python train.py --n_layer=15 --d_model=256 --n_head=4 --n_kv_head=1 --head_dim=64 --d_mlp=1024 --vocab_size=8192 --activation="squared_relu" --norm="rmsnorm" --norm_place="pre" --norm_eps=1e-06 --positions="rope" --rope_base=10000.0 --rope_fraction=1.0 --qk_norm=true --attn_scale=0.18 --bias="none" --tie_embeddings=false --parallel_block=false --extras=["capped logits"] --init="uniform" --init_std_qkv=0.0449 --init_std_o=0.0 --init_std_up=0.0449 --init_std_down=0.0 --optimizer="muon" --lr=0.0113 --beta1=0.9 --weight_decay=0.019 --lr_head=0.00585 --grad_clip=1.0 --warmup_steps=0 --schedule="wsd" --decay_fraction=0.861 --decay_shape="linear" --final_lr_fraction=0.0 --batch_tokens=32768 --seq_len=128 --doc_mask=false --train_tokens=194700000 --steps=5942 --dataset="wikipedia_en"
MLP neurons of a small language model. Each row is named by its layer, matrix (up: input weights) and neuron, and shows model dimensions 64-255. Each number is 500 + 25 x the weight over its row's rms, rounded and kept within 0 to 999. Numbers have three digits each.
After each neuron's rows, "fires in" lists the words (lower case) most often at its 100 highest values on Wikipedia text that the model never trained on.

L9.up364:496494505490541531517467522503491470506476498522529545505484516512511474508524502459535463509546475455507505498466484494481500534531507529525512476541473464495530515506499488483505483505533478520518444528518581500492468495518479500488517503568495525530477456526535541503513543480512499506483501572531495521501494524491523515478500485485493522498533533501515468465478518472520489555501490444447530440531512514531482522506499522475491545472469502530523439498519493520537509495547514533513507506517485479464500472489495488481498485507523544509491524481507428488498525506506505478
fires in: "at", "with", "from", "the", "on"

L4.up77:561497510552527498524531530470516445500479452498480506506522491498457516506517495508557542503498486483495517475498518476503537469513483483471481480516527534515521493476500487491469433495477531488479512483510488477481498462453502482514499450485519484503508509523508499488523468459512535535514562489476468503460462492443509482523471497510539512496513502445469515517498515489498509479515541461536517493520480509512530522493526499517548484461506489487568446494493509486534571478501477494468491516464484501474523506503472494530541453509493513485495531495491504497487510497490510525
fires in: "that", "which", "maurer"

L5.up78:494502468521527472478521515464469472503443491477525511505525457499492519520526492522490476550478500537518499485526538529502517539505500460474515475490495540491496499514478479503458463447482499528478537461461530504511456494486471502515546482475498471491525493525526534525498520450490547509549502505471457518466480483519532509543511477493511490519447532464506488532538474468449461494493494543501494474518509520523478531460496497535526469504520522531506469485497478475475516488520470452510459510504489526490495507476534506587495520474505509516527470488506500493535494487488502502
fires in: "which", "that"

L8.up118:508513470520483479468450497478513488516491518507524485445471466498472527508500464505507536508536479499525514542493555508481510517558435505503502515478492511474517485482530525499513484508454442534503512481481506504483509471511479545493487508536505547524505474494485486447491520502476517468500530537493552539539484432539520547535494488485482499496472517456502463529515530492523546536519504521543494493501521500510505515501497510488504537517513483537480491494509519514552493527471508489502506523501481484480537497526508526495469511517437498492489506510487504487513447490448508473
fires in: "some", "name", "one", "part", "both", "other"

L12.up337:484485477529518480480478488508490483496468489500489505495466498501520538502479506524487527483506431486512438534459515509492519478518475503491476508485504557477518452537556543453468511517492501524505460514483501497502505479488477507527489486487484493467485454505517476489512484457492486479515509516495507532492519493509500491506497534514497499528501514498479514512474527476504483541537484520498479521488519536505533508548483486546493472521468490512526450509524489488480512492533498504511468565487469476494516439520479518424491523546509499474492475538490491492484484534463541498
fires in: "part", "member", "name", "number", "total"

L5.up98:499530470529519497522515492544502520522514515504487455484494467540477515488457513492488515526527500495518500453526517486515499480492516511492500521490491476476492508505489479465499506476493505485514455504497548506472552490481536523507510464476539488527482517468542460537485502509450499470475518477455536544484509447470499430508535507490516454516511530476491495485477508501526545489498489474493477479455526532498507535549491512500473500532517493440515472513486474476482562495521508493483488495493496474505477498519505536474504514492530471513522521511526547474434512527489476482
fires in: "she", "gold", "bronze", "second", "to"

L6.up200:533501499513523443498462486500495523515496480486457471483498491452501525515501521512486506479502442482506487524506461519487485533548486485525508511498490486521487458484493513481512488506483476479486493505514475474496486521491501529495515503518508488481488477482500494505452491506488464468498493503535512511486462476518485511461543472542488531525485500472497490538485499513481469520537493487523478491515522521556547519516494493509509478492522525485530471515496518521490540539534490534483524467468494474539562483519499503461504447501497497517521539516449495500509533474434506430
fires in: "this", "following", "two", "new", "such", "selected"

L5.up299:464495522550461496519514491526504532535491490502512488496523498477475517512544524498489470470504509507482507460503465469520505542507483489577507509462562476509502499486509496504502477514502442477511494474489479533461501533517511499510525512505489482549471435460520476485487530473527482504491555534471510506512484494478496529498500488526484510504456506467470457485503474487507472463488497446502493528537515485490504480534517465509515504534528456493536518506445514503484564501535474476428530501491533495507507523529485474506515520509452515513498520526499472479471549499490471459
fires in: "other", "first", "two", "own", "last", "second"

L2.up829:531509497508510472513574470519503506477493475513509506469482488505523503501510536507463497523535472526493459528453549489511476489511509499545533527510510481495469500520501467501485533469562557488498520509508457507464466540486509500487480507472482495537475515452512504532532537494498513494512491479511475498511530508527498474492516537477490533487510521476486524569514481473490490431514500530529505504537486472506479487494498522473537508448484474485505508504487502516466492484470481475462493510500466457463458533515482528499508496524517539505452499522512482473471504540551510506
fires in: "of"

L4.up536:512471509452465523475533472516492485494496528529505531497484550507528497527466478464505482479504492483495517511435498489544539491516530489471467438532488514522496503535462492502503532544470483534461504517534518484480494495482493520532504502570473486532504472519495479536452469509487527492479513481488491511492524518487473507479478485517469535507504506509493558520507475494522448522537496458503484468513474496541534504514544498495474483545525529477489493495499515536499490490466546494491528464507491497547466513476491567499467501456500511498505513496469492482497519501460471460
fires in: "for", "with", "pathfinder", "apps"

L6.up1003:492451513494539545516522537517509484518462501524471511499475529491519478512466551467522506448517506510495501464488492503498513534485527535531551532513481501511497517507539511460458500501501474438483477538514516516479527475459516502518510539545499476521490490459505494503507503510534507493481508513493503462509481508492508459505489552493507457536519509462514498490479490448495485533468501474536488517543546486515502501513518521453506530525499491539515528498461513533473443480512543479516514497526473476513537478494525512478496522500495540509521522499480452492498511531549473472
fires in: "with", "from", "to", "against", "2"

L2.up114:522493498453530515504482485490507507511480474493502550519499470533530466517512548504525522483491470498505531563481507467442504503504527503492523501492514469489495518491480515467458494490489542528444511512484523536464500506510470499482454506541500482502477531474490503488508490472537472514482537542481486513470513496435426499493456527528480510499537488511470475526507477476515508476494486467512504532555512503553542513508538534510503510488540492485492526532445491529469524471553507500536495497503467502506525481530511504511510484556511540536525515479480462489488518509486458455
fires in: "with", "for", "by", "against", "to"

L6.up129:524469478541489525495479521459429508519495466496471471470498485506493512504484510522472448510530515469494522470480499436496516543510508522494552510519493534501469478454524529464467468507480469470484514495505493495550515500546539473489521497483507490472525476521489523513500487544492492508502470491470481516489536469465512500465512537504531513500533505451501537460521496506513511488536522499494512518504475455516457481484527511487468504502470494496492478500487496537508525486523548577566541527518478499473500532551472502537527485499463518504474448462482506459521499492502504501
fires in: "s", "jr", "c", "sr"

L2.up275:487498506518497499533500466520517463474497475490504537508532506463509540479491569545518510527512481520476523447477522503489501495526525492491486517529443473517542478506488494515518520490516508493492500496497497531504531515531479481479536549480502485521522503478471545505505491534518512507495526499524517490537516514538422472505492475468517549517529558473534495514484487474539518463512528483463513496460484486522520499464528489485467533522533506485467498529490500472486564529478526510535438497477494530533471513476506490497490498541476512505503486486518495486463494506505487509
fires in: "on", "about", "to", "of", "how"

L2.up202:467508498500532474515523507507529535504520474501510452515489444479475542463512464465481490490511535472505526512485507464527528525482503541503489495540453504493528490443510449512526459471498471492491455509503560509504486505545507498469469487482541500469502503489509491507483498504490508504524532471480485464491482485531502540484490507513487495493468502477546513509495523525551460493418533503500489493472468473484501485497508493491529504511529587475541532485483507521440515515499493515508482513493505488516486533516504491542524505492477520490518496484517493536492486527484509460
fires in: "to", "would", "not"

L6.up808:505490495500499462486538511503501480486460507512523523481519455500482537537479474529500472502495491500503498494520522502464450520462472479573495497497514479536562493484516513501492536483474493464521524463533498520529526462483540503469521513479490500503492472509501500523462500527504474470529505487504528552511503486536490520471514493499505516445475517511495482490540479471491478522504489417518482488524523515526544512455529490483453506501507507504501507477494517503493504466515499466486530535503539478504509483480498500556505503520476488524492519522494511451496475543525457474
fires in: "first", "following", "next", "last", "second"

L12.up587:480519485497517479523468498523520486501511528529524488505550480505441499471523490497454518511472495536498441497507506481508448498540469514503529489517536465503454480465486492522496496499524517541485482467484532491509502508501508468532519488538485488484530494532552518491480536533508505484477487455475510520517486437563492518517497480507517510500499544468537491474482511519471481461514522519504551500482474474495511542498465495461494473473476483488516474481471505512515478508543548547534477496474431545482501522477515472524519550475489521485512473504493504504503514501443494496
fires in: "the", "an", "s", "and"

L2.up427:463524492472507533495511521493505494454497491521483496497500494515465477481524500496484488497511488520483540474524479498481510486511546469538515525495515512536524501517485477541533520483491492529508480507533475443469489487523472456495502489502489492486510489523507497484503482483496480554528516492497493493508484484464486509506497486481483531493463483550495487497530479491556495506478485483505544509478506502543480499488518532526526529533526532472481491488494508462519543522485519550446493524449530529487525498522488515547537454482512463503581502482496525491549540508465502469
fires in: "born", "early", "so", "ice", "photo", "when"

L8.up522:522449493493504477520503483515474508494510459481514448450515463518457474510511529463523476491461486565497491514434515444495471535487489502520493494484472478484539518486513509500523520544505503478532452522496499499495465463472491449471532493507450451469476495512484518456495503505469527473499526455493459492460504474498539500511482501492498499500488521570531481487471529472464500517519468541508553472510472529521492513516476524496504486469483508502495478482504480456493526465493518510528489509497531494504484472500487479548464499495507527476523506502503501514500495490514467517
fires in: "and", "paredes"

L8.up177:520528506529494450502520493472496508487513461512502464430496490505538480506509517505490493499472492578492509487499500456537481507460494500491481464512537519551479506471472513535531515517471549494503446530540497505497512502488485492527519547525483518505468519494475455514510499517493477446533540499487484530512481504514485480527540502545504468499529524484517481535502484473530492542453474522503486470514516492528531512501457474506547480519513479478520469482506492485497445464550511521464538477503455537517505501500468495482513466460473507489482500571443461508518478528456487504
fires in: "a", "new", "following", "an"

L12.up524:528515536552492458527519527528507503520481528497519523498510535510465505482484505483451491467522498518472518488473481496478485529524495562503496498490533482522494471512487485452497516467497498535487503512486513481519466533522514472494477551500496490499484470500495504462477509463471458513515518461481512551549508468524510490541503550528569499511529497482503488513493493546485509464541476463501490481533518498509464530496501470503518516482506471502469524512516460504561523512540519437476486478549541485470496531479465484457444487482485476466526500517490510487508503500499532504
fires in: "all", "of", "both", "two", "other", "including"

L2.up142:492521540518475480516488509490531534501487477509474463505489497461521511525491484520504522504526462494506512478542492531522518471480488501463515482481481523519510460524541516517491458493474440496481476519500537527521501496463497507451526466505494470533533490507504447547470532460553481531556515478505515509456469494487515554450495460456477504496506460454557529499501473486520486484453529483546501471493467508506546482490509527538506506477508483506524463506505487489448499501461500481499473567512496504509513503462518488486532449481455521470498515512472519498526451531535500485
fires in: "then", "would", "may", "now", "that", "thus"

L2.up399:502513533513487498500507523487500533522532522483496489498461517547501510499479512492523474521484533497507516476492505563479475475473482522492515534498548519445510504495484462470456454479504531506506515469510468492500535536580481543494490479505482503540498503540484496501529487504505442493494517462498520511486456477452513514491491512491542508475519438526519501518493509515523513482512488500508519561520554451516486530467509482519448484507498484482484436514480517487507555513493466518487502482515447493459495499475502518469466491521455511514475495466456461509508477523547486527
fires in: "of", "in", "at"

L10.up78:531490501545529523516479565497494477455478509510474503492508466463565500467507506491473517511520468496517487527458495537478521516505479510555543489484464509489570470529503515449529522483526513486477525535542531462449472522520490499469504516536537480523510531510551455477516464507502487522463489499507470487480490503514486499516512514547501511576489501485522479493490507461479487486504508518500487499504535536498512494485488506486505539500516495489498530525501503517545518534500498501497490532496507507488492505470489506498481500530487481537484540490448494517468509492513511485
fires in: "in", "by", "like", "since", "from", "either"

L6.up201:513499502522504505501510513484454488498477487490524472507487520459503529493471490505542511493482496500538437522465459507488495482519512515506511490428519513500470463484488507494483475479497468476512505525519522489504517462533512505475539484504515503528515554501486490517527465500490481543494504502502464476472494508477507481542519498509561501459527537539499485528522525511459530500446509472474488501460493482517490521506438523482546482499479535472472454462516454484509493482552510463478456500463481492468494473523472514528503500509523513509470479512486530488485512492544532472
fires in: "which", "who", "she"

L8.up109:508501467475477514517523523514509464534462459523495476504516479547541509493540468476466522478460537522476494516473466504457535497514483517498494526530503470497487474539522513509451478501501470501458503496514515556507524501489459457475487471515466475485494501514484493481535510476456513490452523500471492496504477452493482475491466500518508504503477457565505446536519470480511517512459463498520502495551497529539510477508515470478509461504488495515476500509539478486505484493492533459499512506465504485499490457447546472491475526513505511529498496481429494483506526510481452453
fires in: "with", "and", "to", "alongside", "married"

L9.up182:557513511495474480514482527484482473493484489514550496489499502444484507505488512508447474549510509468447433492456495494539469505503510523530493536494515470486504480514501533517512504495515482490485488500521518497497493513546498498484545487488484500482512517519463518485495502508530552491491478468564449496506496488483503466477488535492526479555499456499470472538468506492538508446499481542554543512535493471539519455454509514446494503518543467481526454514466496504518544536509470513495531516509466526496493528488473485472483532532493535531471489496506452469509513466481516538
fires in: "in", "on", "of"

L5.up861:522511490480509491551486554498493503523463497543535474547464484537467535531500534502501545517507531547516525452508551481527526477481509504486532558453546490490484511518517511509491515532515509468468471483484535480549474521516488521524470506461481505524462502517493477504499495492484511521512553471469532463501528517457492448471537520491471449534499546452517495472494508496514483518472488497479498512500520515517484502472485486469502493490530472476482490521484471512491463548512488500497525496467486497533486496467517497467509510436491491502436520514556493533486498486509478490
fires in: "to", "into", "of"